config = dict(
    hidden_size=192,
    num_key_value_heads=1,
    hidden_act='swiglu',
    norm='rmsnorm',
    norm_place='pre',
    norm_eps=1e-05,
    parallel_block=True,
    init_std_qkv=0.0285,
    init_mimetic=0.7,
    learning_rate=0.00209,
    warmup_steps=376,
    doc_mask=True,
)
MLP neurons of a small language model. Each row is named by its layer, matrix (gate and up: input weights; down: output weights) and neuron, and shows model dimensions 0-191. Each number is 500 + 25 x the weight over its row's rms, rounded and kept within 0 to 999. Numbers have three digits each. A neuron's up and down rows have the sign that makes its largest values positive.
Before each neuron's rows, "fires before" lists the tokens most often just after its 100 highest values on Wikipedia text that the model never trained on.

fires before: "j", "ct", " J", "ok", "ound", "3"
L5.gate248:491476493471453521540489507537450484479511483523509535484461523485498505461502505485504500516516514555520514492508504513480477492557440483486503492528488507501474505544465520519517532508533498536501517538510483512498451464525471490473484481497512497511515526500479477494531506454531491557500525546525521511495463476500500498537532487540515487501508504496506440508517487511495465494540468490541458461516496479520512512485437511450518494542477493510532500517494524496539499486506528446530490526524463465471466443501491473488476499508461518477497513500536533482532500489474468500
L5.up248:530461509488507528530449529484465459501481456517505545508475519495490466479500535502505502470500483525520495437454509513506470486501502475526518488500477487492512490494480509502488451548527464546513506501513465482481448482485485494500468505466482531528527498496520468499456515480517515555503485520506484522517441512486509482502534507467499449503495497483553524524501460498527460469485514503534516499465507539520488516509441487501499487512468520490527481519505505501511455499509556493538479494523461500514486450522488540503456503455479515509484477524477497504469453519507522545
L5.down248:530478555490521484477500505487493507471501507548501498452455485476511492504485506477518514465488503502557554506476497533481456515489517495507475511485495523466494512483440470447530516524479516506508485446533524500467521516501513509464483516462523494518538502465511460480507531488499539514557496524504499508529462510471514481485500561515531464521505502500529526462536497483529475481531493508529537469503469509499513493543485518531471534472478460506479515509533495514506478469514490465507475453498534443539462498463496478526515518509501516520493492446491494493493514492459483533

fires before: "9", "a", "os", "in", "us"
L5.gate327:465513502507512526469516482515473507501487504493487504516550516473490475480529534470519509540479508512519523532483514495561499482503474529536458453505458450505532519469496537519448495495494479442469487484537501450505485495470468487507454498515512524472512508499527479467462485530488494556504518488485463505468509491490510513500549447532485476505449492485557489455491501478474498490497533460512504545468449453493521522508489502527490498497546518513491495515507457501520489475491485492518512511537477487470543502464511506509489494489488514480512496508468497569505504469515494458
L5.up327:501455487525531519486453541499450531504528476472522467511510499482490526460523537520507507523522479531502503518510497542453518511528527482511494508498490536512481494529473495463516535515496495529533501520471493518508470440504484492478448494505534536517497491504519548474500476549503487495564487459529489510517503491470491527515511482511503468490493498500562499470489467500523492472485466521487530528475487485492488503502487465549541494491513496507469470534500508483497515462515500544519499488511508447517547496487482492474476546519503500531495470505453519534466501552435518466
L5.down327:502512478545482504531475489519456474516544495496542508507488518454469489518500483469480461538438530528504511527505505579501477497505545493501486498501521501487505526517505474505541507491492518494479510468472494478482516535523515557494506507540534491490463516491484455485521490529458457521531510469524508478487547519507508470484484547488491522496513495531491504485505526453523524499501481530510523499485489499532502506487446518499479505480519542425494499539510497502503488466519485528514475528474531453533456522484490496492482519491487522509530495557501521491490514567471537494

fires before: "a"
L5.gate136:498516492486512488519504500473497517468459511484532541539462449516516501542527532474498489521482500482466538553508522517497513529492495529464488473461523563512531512429477500516487465464507442511505515528507476506494494479518514494468513482503514506472511519429516509492511545526513480510493489457530530533503463491515476513484462474486517508490488521501498488467460490526501512510501479506466568498470481503521511481512557505525485442492488506495505477561515495517489504535477493506474527492503533489502509500478543511482496507462526492493531548533458537493517525472483527510
L5.up136:509485507484507481489489506468508508487515523474504472522483480473498455470562529507571488559499547532462490494504534482510498485503518528495491531467520477510492470476475543473433506501518518471471534479486475504519473527553521500495482472477500469490484492528516519522507503536506468495488499483513479506463530555477524505521492501537528488472477511499510475476516534484510480468535497464513504540492580535470498507491507489519471448482494504558505477529533502488515476485475487528519496477467497502499535527526469539505482478490527488520511483492442498501505488507528533541
L5.down136:483498503534485569510483530557483534518516496507472516454517532461512517507480494490469488508538454490541473494514491519503504495521476479498488484539523513527531490515520465478515480512472571545536485506491534521509526501483499498517480483510496477508483501513506529506494517508470501518505505556502518480530497484480495487539495522560462496524551448547488494464503498498506473518542529454523449442487480512475474475494457513493442531492482500491502494514470480524494475515520481486509531512485497503514467490510473453492539501486491491479478508511540487478501477480476439460

fires before: "al", "le", "er", "y", "k", "a"
L5.gate30:488493469486506515524470512526495505533482497482470500491461521443531514505495450489543510488496483500505471530501491505484497475518522510489490507492474455496472552501480501487494515529529515465490534500512495468482516482469460471512501468495493536496485469521538501426491434497507523501530485479498519473510484526501498507506583501503513479520439462486521463492496495490503470554485495509490474501479505525551477509504520503480506526449516512506456452502511522495483456488528490488492492505527571522482486475483504485496549499483520513505486529542455473541526516498562487503
L5.up30:502520515486494492452511481498501499529517508505508474467500526519448437452483488516539521520506503477529546486424484462514491526483488511525495509432489479525475476459469492506501519508506512550534538499546490478525479443486498477522508505472487548466477512514492497472531500532466538476474435519503504514459501474491496484562492496485504471525530481524475538488491492486509549458494507466513497501493513466497459468496506496478507519506520533510510542505488515534489486509477490536533501477469460521497522482477530482527513481523500478500491544502473486485475519508489510533
L5.down30:494519483503551495537492520473501465529482523466535485515463503485522466497500445452530512517503457512499509522494538503523483485474477473513514492520462490515518509539490462591494479507511507502519488536459514485530493472499491456550488491464528484478452487545498540553502519493445487485469453519475538488480501471472459499496523506489488507516502532491486502488519523490496490499472512493489471531513501525535470476500465486477479543521510533506486480528477524482492503512507503529509461525565503525504453459463509497546529508537476485494511479476508487488499526501508463497

fires before: "st", "ad", "th", "od", "ap", "ast"
L6.gate404:522511492521425471464524528515464487458515480536504466507499490468484488460510505496505521533495499462491486550480496497500478456522489553518514487529488535496525509524520504501518503529543455465525512480503522508550502508507474502495479490434489516472536494476508448531480523500505495499495495508508465525510525514511555567523504479488514515474516491494516507435512432501506495505520492508536484505509500483572501480497511517501460538544547529516528503493503495512515494489511500473501471439476487475490522480489515522488460481529510480505481522475508497520502498507503554461
L6.up404:474559488498527517459519484453483485486518526515526483524512484475513497489533487505480521530501502434515480534546498490484529527515472480534473523519506501544471506512470468458511556579512478477508502515459500507517465527504516514476478515481481510501529510518538495492515463479463519398474511498539459500490496471536462530490510492492513471484487506507512498512493511525525506488524483544461462522505463522488543485530554489504514486544524509512516476500487521550490509512479499468514514514536501497511485473528483508463516489521509477512516495491524490495511504493510538465
L6.down404:520440523481500477518513494441519488522530517514496487492482530537546519538491476466503505516530504491484510479508525475473532468535501489530550490517540510491537510489509484527499476497507515483501534443492517512473513517512510565484492573532514511518555493528534502502514537519481521536508531513498511520509549482499530466475493517488496479524533505506487538466499499491485499491525457515476493482479447457495515484493491479512492509513468541499533514524516534533508548489499525538469487470480495515449490544501495479519475479516519486470505484499509575511504467522484464477

fires before: "ear", "y", "o", "ro", "on", "s"
L7.gate48:470484468508469516527540512493498470463503476512474484460494486518549486509493495451515530464500519480507487523524540519484513492523512514516459484481507475485484523530508499529456495506532534474477497493497494442501509514472513514512518509513483470531484506493554463526538477506485448508514491506503472475474492459495507522485499487523543499499490415507506488479463469513494474525529558548507532533509513543537489512511529501480536467464541492506443460502485504499493515525549466494467521529516520501539549503465497465532531510494515526480452482509500500524483491480501512483
L7.up48:533436499525490501496464499519534466484472485517512499523475440490497481504502493521494526466504495516497541484495507470462521521540484518532538535466524527502485517517475528503502499498509485530524538488474516485522452494469513491495464475508513475530499469508531517487489490530506510535539472505504484483520511498469525525494490483502490519495506497487481485488474473503520478515475450477487517495459552528552451496516521481499544465450531513490475487472521497470494502539540463482445504553530497449512483455503520479521554477487514466463508475510477496520435478475498514484
L7.down48:498531522509542472506489508466524491482500476527516484532506525502488518538497490531515487481556499510531522504496515480502462523514505515519528523467513476474502485532523502507436560490485522510475470488480518488535503493482507515503453518539516487542483542476478492553514574504492501518461521474476454525483495512493518485506538478486509472460477504555520475495545503496503442484470522459457489500448518506451478526553484483496492507473511494546486501495525530519470476462493506483521509501483495497542484518508484514523523523508491505529510464495534484492519474500503538436

fires before: "ic", "ed", "ro", "l", "ear"
L5.gate461:534493501515489529511520484508504525514502501522502479470492437511505532509553534471497518519476503541495542511454492496529504493514478526495482525491486505504537496493499477483479515461464465494538517463489479479523468505501461529495493503513485486491507493474501457534515460522533528478494506511553497478569491499533489488476500489497478448496464515519502497501505504489504455497511487483467495457484501489499523487481463509512524497469508506515428531464489540512514504475501493472464581529479452483486502509547479576505473538522530519468531510504497484502524484500461458469
L5.up461:482475474537501505501483490508493471524516474503526474462515502501527479511447467473491506491480501493458498482464487533517497517470480526452499490467470539516437509488473503498499527548521491518538486471511515495495484470566481536485496486502485488477458503519517459510478500460465505501482521458521440497479521511526497495518500503500480554444556478505510505511552504513517497514503500523510487483470472517486491453537488470502482531472473508540479482501512506541455539497485506528488538446487539480463521487491491515496495477442475506503489484545485477497507450465477510513
L5.down461:476511473511517469504516489493516517490494508492460517493488490482502533541505500500505488517516531475529501504537506515493463534588511509534525524524492516488495496493544452554504543481506478453479476503489465481493521510477486542549538519513489500476545482487489538528522467498509525487510507452494498485506482500496521535484493463483466481493501511482494482508480546443491447523457491483489500498558539483478508565526483514513490505503476503507494475517513588493554491496502489493489505540543492495502523499538466508503534522549491491501481501501501540449512510478484513482

fires before: "a", "A", " A"
L6.gate386:455539476498502525471482475453438512493485488495457490499496495478528519520484531465499489529456494484491479503524507495493515497479523526523511485529497494495458497468516501473458534505532479495468482496509523492539456472548493445460501506482526484476507493501523539476513491573474490540531455499562487503494481465510447501492488541517480464486513463506516510515485475552474507537538458497455491528495499498514474487480474507543503489534503557486485489523471494523507485528492543523536503479477543518518500513476532520484483502491489471507491534481505518499516518500544514470
L6.up386:457556542485508491461516491517455500483482479465526494529505543466505474506497474471476499503521453510513539500523509479535489513490520532500518517501491531492505476481536434511504534492489525495508463467481480523498438450467493503504470508489527482449498504482467554464517505537465501518532475492541471507504484469498475485458486475478443487519494501473510509526523502484503537501477455503470481502506467458508483523502496471497494524516515500529434495515484520490494493526478505542531492489485558504515452469474517496503497478489471495554486512489517511523504536533504524465
L6.down386:527516534521525478491452494479527547491515495480513551515500526473532454506446451502491501545495506499508530483524546461539496501541490496494481481477505501500526545524513464512482498520488514511529475508520483495453559493504546498474507524503489495486512495475489488538498551457477489492537517492537484505517515501471479485520500489536494464517528462515517530503502493488502520528532464487512520486491480487520498476521499465520462500496490518456489487510534545524513545476481470514467420443484525475460482540519502516504526484497487481490504529477532508485505501544515494447

fires before: "y"
L6.gate502:499494505467492510493522496498511545446482497479475502491502508512522500499469502483487510535461531488463456466503483497527483454532463543492503473477509508504511499494512515520462519504485531545472483541486501482498541485530499470514546490499512499510524508510519481496513524468521502460520469509521468520536452542517520550496493515517480515503505486463490507495530496477496542533529533478484533520531532499550513509436448536534440486525546466477503502497472487474498542505521486491540488493466522521498502521443539509526476506482474507512485512464553495502527500445530488496
L6.up502:480499491507544466498519513458524511518488533505489499486478461477448442498520493516513487502502517432547562492513506436505467476503467500484511520485535492506536474508484521475458549516502470528457496488510469497501500470474507486506481487507471517484498507508510486492547498500481526526495519529544487527499456493503495566498471523512494510506505481497481493521475458459491511509463504486495468499511471495507456518486494504506492552511553504516492542459516490457574495516490501514519468524481481533507484449442492525523502518495501507505489527513491501543510564500491487499
L6.down502:504501514508528538526495504472526477527492501477527525535472539478482495516499537497513479485494487489478531494496516519518495479492521502485498540508479504436516519501519504494513481527507537511525501545522499569482464477467507510527484475475497482478500495492481521493528475476450503510453532500517519518507511513476493506488460508466465494530538539547478512508503516488499499530512471474496478495505506468537517482514504536522518557540494511458505521491525526481506526493501479532520459503467532479502537497557457531526496469535458528511418510482471456481506518551459449506

fires before: "t", "s", "nd", "l", "I"
L5.gate334:475553495461497535488519462491475484475495513506512503495523506485538463503483512542494519490450489482488506538496548525499491490501461516483501450487461500457471573508460523504487506486482493512476503524511520459505571466488529490482526476489488479495463525470490517462516490524499487533518490510448471492488482474489490481513519479492481499511489492498520422461521529525509511474516457484530472500471536462456546493454534500506454468490510463486469472494493474481527516513474462453518527490512485498495547476499489498491546504507466520502506495504499493527503453493479500495
L5.up334:486523548457502501518523458469480491514486487523516469530510514489467462522520490477524457519473503464461539534451532491458512506529526499447516483468479481486522473506478500514503515502512467499518508502507523497499511490463511522511506488461476463499459530554494490502531514503526465520496455530499464486493454459520477519510546496495488519534487511489528430516513535489483504481506489447489496465455501481489510488499531504486520466478498484457511503438486465472513482504447499481489531484517492465465519474485483529518535471499495494507515542542507489511485481493496514434
L5.down334:485500522484476521448521484514483500494485462484537469536529518466488442478505436537526485501476533517505528497523490527488472510505497489496474463482494518519472533536513529488509476536497504513504521551495490575460546510491528479518523503476476526524503541514465513474510491529517486489493548535478481455517514468529537533503478519483475504515472468534532502478500547536522521500543487459491453550483489502462484487491529521500477463506511475488475500461483477470510498536498480435474494487530541503475519475493493492466536493474491506484482482499518510497499501508504515467

fires before: "ch", "he", "ork", "ou", "ell", "if"
L6.gate446:496505496498471522541496522506504481525513501492511493515503442480537543508513536483481507492436456468472522465475520526509495475515512542499431478491508522512490505524484502543488517501526512509524470551533491467520498506464503487497546520485537460513516560501514474469498502477505508499508512487485477498528514479539484516491522509523474497486520521492532500462514513480493471530481526485516512507490486531489466478528482486515470500501490486455498463497473490524412522484457481501433549525488546509509496473520497503467524516446488512536445526505541487501463486484515495486
L6.up446:478507479492495513498509520542511508489489498517489477536502501483473506533532506481500480488498523495538518542509537515544479538556487510508492462499544513500494498522486471541453497491525500481482480534495511519495504505461499497529483507492516479513463480494541486522524482497478554548533535503455491516524511443541499519536484496520482507493518534527512501472523482440525501537447511485504480530464480470487454448568506490520498502523491516470543515499476487520481475500508499515458516497491519427506466473524499505493537496495453492504500506520561529486463508512489486451
L6.down446:493440512510506485508477476513546507527499458496494502530492523490450431520556493499537483507520491553550526510468534516503519517532496489493516486519562490499505476533555502514478521490508486476498525480491517474491520490489513565507509502523513500481508444490535493479507512499530551532521550483465491464507460530464496483482507495545448535488450498465517470530515486510497517528502515476483501506521536484514437527514462507490499496512505464488538502478478502501502502510503504492464507510490477487521490484501491490517521556515486471505473518545471546511512505539484508480

fires before: "v", "ies", "ch", " to"
L5.gate32:506463511521490485522494495497514495492492556444489542505549487502498505500510533502526516510507454476480522509480468486565500487459460564532530501499474497461535492464528485479503499512463455478511496500500544509525510540491508482547487537489524486498495509500502519528493491492551493463506456505500434521508438456579511454504514452479491500512494514510509483475495491503545460484509517489499465467533478499506534487490517490534468501525502524489502525496517509518522520476515495517504499514535495495477502492467544487542508477514492509515472512513461444532466512512507493482
L5.up32:473479520461498520544489466515512532441497484483484529469504484497517456490481499488507529508477478511507493504504511477541482525486527543471506515489454554445511489487514479484483434514499510501487527518550462500491521526448505492497509489471565533541493489464492503505516489501520480506491482480509444469498497463513511508518456512470504481526476462515495480516505461511488490513503464506517463484530477502520468489493469498536526534527497523437465515505499543528529508511498484515486521474510479484484540509458483521513501483504493530485435504456450483503472451487483514479
L5.down32:510504483507527466503537472497490514510507511469511517521529507470496509492526542482551468497490481501495532476537440528511519501476482539512484476537521491524514502484484460512515492547475494497472511518463484569491477524547512509513475449507549511469458491511457542522492503484511459498524501542511510491490503493516511491476479484462543505494477532443467513533526526483474484492476509508520488518524505463470478478478471469475490488519544507491483491507512517508522484495546473510517508486508530512529482444532552463469450479472439489489488499511467499528518488488452527498

fires before: "re", "o", "r", "l", "ember", "ol"
L6.gate288:505517449514515521468446516492484472496511569543466513512505507512484525535493507502489494529484497453540526548529498504522513505539477487485500488549499516466486529509527479524504525515501482493482499499513528471491538460498472501499491518493523478517491492473507490456466507471444457464468492480508479520528519478502477523493485534533541529498523465527483451494525486504510499482472488539486459477527480481495530482508463502491536520422504532485483494465507474539529505465508454501498503499488535516499506521528512468450491502543437534507487508508525468458477499491504498504
L6.up288:521538482480549501496490538478519534505465515513551482515487487517530473536521489506469484494545509472533516516498492483506492504505487455516510502478526469475486513534501437501501539481507493503447498506485515507487490516500485508512541466516536522502511505542483510477456499503489503459510459471498428456453512517502491498456508498534558507492508509456513470461484487456517468461472473496485495519511514476471474499528499516503527490483456553503523459497485499485522504542485491469479505495519495513488453539525523521508534470497432503489501530540521504513517454528506539506
L6.down288:527492545496470507496482530498525505481482528555544539502483506489502497497487544455492527443507488519465519506490497542537494524490474493511540535498541530480532536498540496533497504492524536477486517471526479522496487529489516515509518491511485529510493474495493519493497502490502487517525465475490462504500502548511464519465499471471428500495462532558491488535520488498470468472490482516517513475490484477505514494535492491515504499520477450486496459499532508444570460516503512509469490528467523566459506508496514504507461503497482499547474515478443494533474525491497506510

fires before: " ", "g", "t", " of", "al"
L6.gate124:524520522472491544513517538510509465461498500483512545529523465473533540490494527511526504481513505484466521488514485516541551503480477465549520488473519480479457535496491488497483462545508501476483500566515490478505509507482520504514490488522499480528542520490563528538507465502502461472529493504450484493508489501528449478448489475517463531516522458500490484495477508510476462523493447519495517498471507451474494484523528486506473522530514535482501537457448456517480500467519535540515473497489520479495525501473536511485509531505481509511521474501503553504507517491478502476
L6.up124:517485495527490495480485552528519479468457495485467514466590517486544557537453511511518504444507495516495482506511500468516517482496491519516511488517515516480510532510518531507478494515497454520463484514500482489505501542483509516513533546534493477471469493488526529462520483507524527447504483504488496485482483504456484458472493498486502509495490509508495449503550462509498477535521491555520485515475510496453505500470528460481489575524486539497483512468499500564485516480505507504492524482487504476527500517500481485508544542490507514510483487439480537498528466482495497524
L6.down124:531483467515478477497494497519476493517436559483519521518474517514499537470518524477438507514476564491469521519525442549492533507481482519500486529461464480507508508488495463484490506520498506467443520508510512542516492501489530514509506473537493510485490537480540504511523539502524479490554471518495494457552493485523479512486470524490516507511513476511491511503459489504464553494466445540521544516526491497518452537504523492508489512487501499499527527500492508514515500504478516491471504505532549492497533485475493455473509501537499530548473525547487524475473494470511491515

fires before: "er", "p", "ear", "ain", "ul"
L7.gate13:459506513516518509517531516486456445536504493527478455510484494451490470493483506519476493523467480517451473523512531498462468454497471527476561500490497464516493505474512547498488481507478499479469527507469518495510502585487526498495493488546478546511516493528529490499510479495497516465489515527516505467471511523497477482500500465544537478471510493457502510455506470485487498448518516499506516452495521505506505469476503562505488486529529542496502489514483471504505456472491519513487527475502516455485489488485516483499484516487482465499562495511551477525471492553460521495
L7.up13:472471506432500468519492472509460513490535469502492489521485509504509493540491478486487512467499511493513466559522458548499483523519499520492489506486513517504505478498499527484503518492526477468530465500523523508486509495472509524560476474530490489499484484478485447461524480488506494449554488510539533455493475519520502479494462458467524455528527458479509544516498535490524532495478466522467520432480491472520527478551490478473490506502515491478488484473482528568524495509502489472500515491510545491476514517495517470535524525483508545503471525501535496538482469516513491494
L7.down13:507430464493470525496468532503569532505511527513507554485487513487512461537499464520490543469472455542474486498512468486529496514523477476503500446476486477512486506508524535511508546459527486458550504473518500488496513492491508471477545538513490480484472505511471527514469508473524514548507501476489505474490464494499511483510513519452497514487513505590507506529515497502519545467510460486513507506509462462532520512518511478484517506486504490454486498504461490509488488470521494511509500506466507496496531553513548505525489485486509470470519473539486497499506498499556516469

fires before: "ort", "ord", "res", "ub", "og", "l"
L6.gate59:516487509496508494528478494438522524487528541495472501432570498509491544499499526474516498489452496521475503497493531497453468493514496520462480489465507470483528546468498498495514484468489499497492491499502513459493463479438477525494461524487515526483475481476508475505547491513499572472457455498502510497465531495509508483530512503469526500473530510523496501483494480466482527497448484475497510482466530454505464502494503481454487518532492479458510477517508497506526569508550506498484553490515520503519483530510457478510550494504516507495504497549502476498477496504537491501
L6.up59:525472523513478493480489474479482484486508527497506487544514500491488455495458510527494497504472554513507477506489454507457465533484502515519541533554493546507457501510483515526490495501480478505509516469524507481510524483529496530452527517482505539507532504501525490500506491478561531482509475531497495455511493541485459529498453486542486510517492483478507479491499511473507480555497479482482502503464510494468460474490478499514510512490484580523496485454528528499549493485467491460533446490538526480493527438502511538518471475452517539487520504480527521535493504515485523511
L6.down59:495494527490520484495498518450540478500499477505488497523519458475493525472516448492550516520520471499512450516524537457496484487448503481488466534515493499501479485504507486529501509516527474453493484493482488491501468486440508469465467494514496485499448467495500513548490531500481538474524455526500525513520463503490462464519479505484507496488517496465432510464520455463473512517499527529491539492497494476494468523443480501508470504471488515486458482503489514493488513448540514517503513546561522491540507513538528447498499514478482522479490514541479487498501466497486535525

fires before: "is", "ist", "8", "us", "9", "1"
L6.gate122:488471525511465522528456499498528484553525521495519550501467516505477499471514516538508498516465484521483497491520480478533474550478528551507482511460506482478516486467521582491498530518456448483552420489472538490492434461490501505479454481497479462445518477471537496512486499501512508514514481480539492480513467501496507478477533471483491462506500475500472506456513506502499474492519490493533511521487467555511503514500484512528485485517525495526445510520459498509510527500500496482469499506478506489451487474493521493501508507514504458495504465490484497526518521471508468499
L6.up122:519474533462490493512503509536505498481516505506454461502483534449489534464512549493500459521489475481499494504457514539450519459457487493472531551493494483521511488547511497475473514526520510498527457487528499512530463498496500498508488481509550460492482485510472532488500517456514494562496523508451503494525505464487476501535509484483488524479546507456485528475495515462505490468511516462500529508468500460468506500525490465515466489514500502496495531485457470458496488422511499539487455456495466496509511506512492492502554506493509445516540511501473485507526485509492505519
L6.down122:493542527506514573530448477509530472521510501501485503499487535506560465517488479534479487524497528486475486521479498542507541491503488479500478495515473528514479510544482465473499511502502489489488473523489528520494477486480486532527512543548499499467506509510509533503523508534483464486507470508513471504519512473494544506459567488499500493526445517483521491482493485502521519488520481491519509426494488502532512479504597485506526486479485496516550490479501505472511528524504496499505517482516556552472524535528462527462484514501478516492497505498541486507504516507534461459

fires before: "n", "r", " ", "er"
L7.gate316:495497502483495537488530508494489498491481483503481503430532479483521498505509520552548486554485489504524535479501506434536541485507494502482500524494469501510530523461508550494484507505520490467492480483500501471470454503460479492520507507535487502467478491514504488500532502487512512503488463481501515483501472528448463511509497537493513490482481483492489463524496487517478478511511522477508449524445485490477481514491435531507529504483538439477504526486487492469483456485510506532517558441516482499472508476490534514542458514526490472508502525519476516454497512475554459458
L7.up316:507477530505488496468503497495514527473489512472529542505546473494512476523457496487515524502477512527513520462523467529525497493501460478514483552490454471466474508526517529479466483510497525482496493510452488492495459451552535491496497471469535464517507521499548532472464517530500464508517507438483478455474519525516470486529488523516517530467492516471473471441506519491513524523513500508472496526491511522495467518466454513561499509542496473540510487461503490480516479501511473459479467533505517502505507530473478500537491533509488473511509499494460506457469464535495523523
L7.down316:507488500495487499497488517498528505535506491511542502529477477514479492518504517534485512508489435521475467504553487477495499532509504531515502507487445515469500527452464465484514522484497500498472484446545526457516496502451531512559488513475494514486478494479485480517547475491498568467490487504512509479530515519533501502507480494507529506487480492553465493533489497483494473470564507499483469456470493515493476483491535524476497498481475530510447482488504510520491496487486456538479515507482495491487493519502532422462506483560475483514531560495501478529493513483551488513

fires before: "f", "m", "c", "i", "r", "er"
L7.gate492:502509521488513516487512489540473511469460491527488475511477496472520526530488532495474491481467472457504496550492512524483522501480505492480538516510444491508502523507517535511506497497522493467474494506510487488507504526495539475475468463521501489536510499508471492509464481464550475485503439511533521499515477494480501585456494541525532538502498510499508476486514495497524472522551509543503494499478496522507530508486519513526497519517508500502524477528467486540535517515457507427498546492532536519463516461468485490501560500500483521498532543526514478476506482447560473510
L7.up492:493488448493492507500555477488490489486439536493491525498518490495498507513542548532505516503474544446493506511519529478520496507468491494472461466476494502490481522512515518523510514498498495519462487532518503503499516501467444542507489487524502498471514497495509511478456515477552474527516487484506456490466475478530502529445543513517546479563460481488532435505518512506473518507484490485490459533488536460470505489490519537491468512559532491497521478525525490541521466514478475525500509493523466482532531476505505457494513485470468494491478562516472504520508474492498483497
L7.down492:487518550516493471490518442488536528496471516479468536496449497490530477496528564519518519520469551487475480491512474494506515492475450471459491541488500476472507487533505502526488509478514520509496529474477521554523495511485520540508507524551555492490521527514481506543499471446491499506491503521503480500486484516501482487490491499555510499497480466543453476488466508523476481493488503461479512536487502496467479479521468522451521474544517470482505482510507546512514487512493497489443505477495496543489550497490526484483462459526420491478501523493494491501500494516521512500

fires before: "r", "b", "d", "c", "ct"
L7.gate464:508469516495538534475536542527492462526483501488430497522519478551512512475515526511512451512491529518480494537521494513535513466515517487508534492494508522498482538503506537491476499523511516490540506521468521505507442531476514484480525496522486510448486495513526494471476528491449506518530551501479497497521521472524513480483462460498495481466476523486497488464450507495512474539495488455493450508493458495498520470459466490480519468488494483535544511502502485501497475472538489472521496444452516447490527483473484484499489469445529492499523481519504557498485481498526494520
L7.up464:475473511460509517501551524482522483486492489500490499504510545503537516470559497504518507516508506507482524472506507506538471498490530532466473523482496489508511498513485512511501480496497509524504491500493484512541440510497526477430508445456480505498511501540545533480509507517477482451513478506467461499518546491538505530474483504509490556486521501470505477484509511447468458493491469497541546494516492515535497500449527489526490492502479514524521506494523471528517525493485518493543497489518536497498536534430490489494495554483502528506476531507480489481484506434520523570
L7.down464:517480526487489510497476469508501440526526533516473484481494479487517481507496465511514458501502536492502485526483479523525487497474524483505523473495466534499486448582521521489533498521509519510489531516504521605492512491513511523509483484522490505477452501510495535492489510451451510465535520488461498481520539513505475500521494509536500530451507503536505521501507481528490495506495482481531496535532495551509491496489471548461518488509492509515518501469509489482517519525501494492492465403447482482492507468475487441522520510508483511487492472507503484519489477515538536494

fires before: "t", "p", "er", "h", "f"
L6.gate412:493521505499446533527552486506508495531507500499479515492514444535578474505486485485490510523499474533426469536534521498495503464540499522466500533508509502510480518482496502517538507485522473430511509503505488472479551522512466467530514520502517497480463506464538469462471468483496528448528479509507519497486505509533510524504515484469514462489494514499515461462530509530531503511536503497472536508528503495516539496472489510485508505508537490485514458532485476489494518526515503499520521512501502538481509480538525556540500462462521498481516504502540493487503430516501526488
L6.up412:453501529449451499498519501482471472486514481518521479511502544449550499481512491496533484444469475503514526489429505490520474488515519516508485521494507497518487507530462525540494506516492497458525472460489466510512453513516481500482500483470465496504490512473514523529531474483510493535469481568508491498508483477464523527510484500484496470495454517521502482494480510514507469470499503533545475496518514499478499493447448539455519492505470496506493484539525543514528502476542462459536526459516507486515500497502534525530525519487459465522537534478494510541518497532506520509
L6.down412:490462461505488499487484515537481482538547457484487473500495518459533513495524505567478506474508500484550561526480505539501528452514488498486501526537545511524508520548506493481488544495517502527495477521436532503507473480490491509544502480477476488467495471519485504530516460477519504480456480518458522463462457512478505516507474504504515524514492499497450534544506500519469516522537515488457485482511487516503504501511508507462489495524475508485487472492543484489517495497488525481467456494472515519499510534491500496475451505542510464552453455487474503481500500538476507534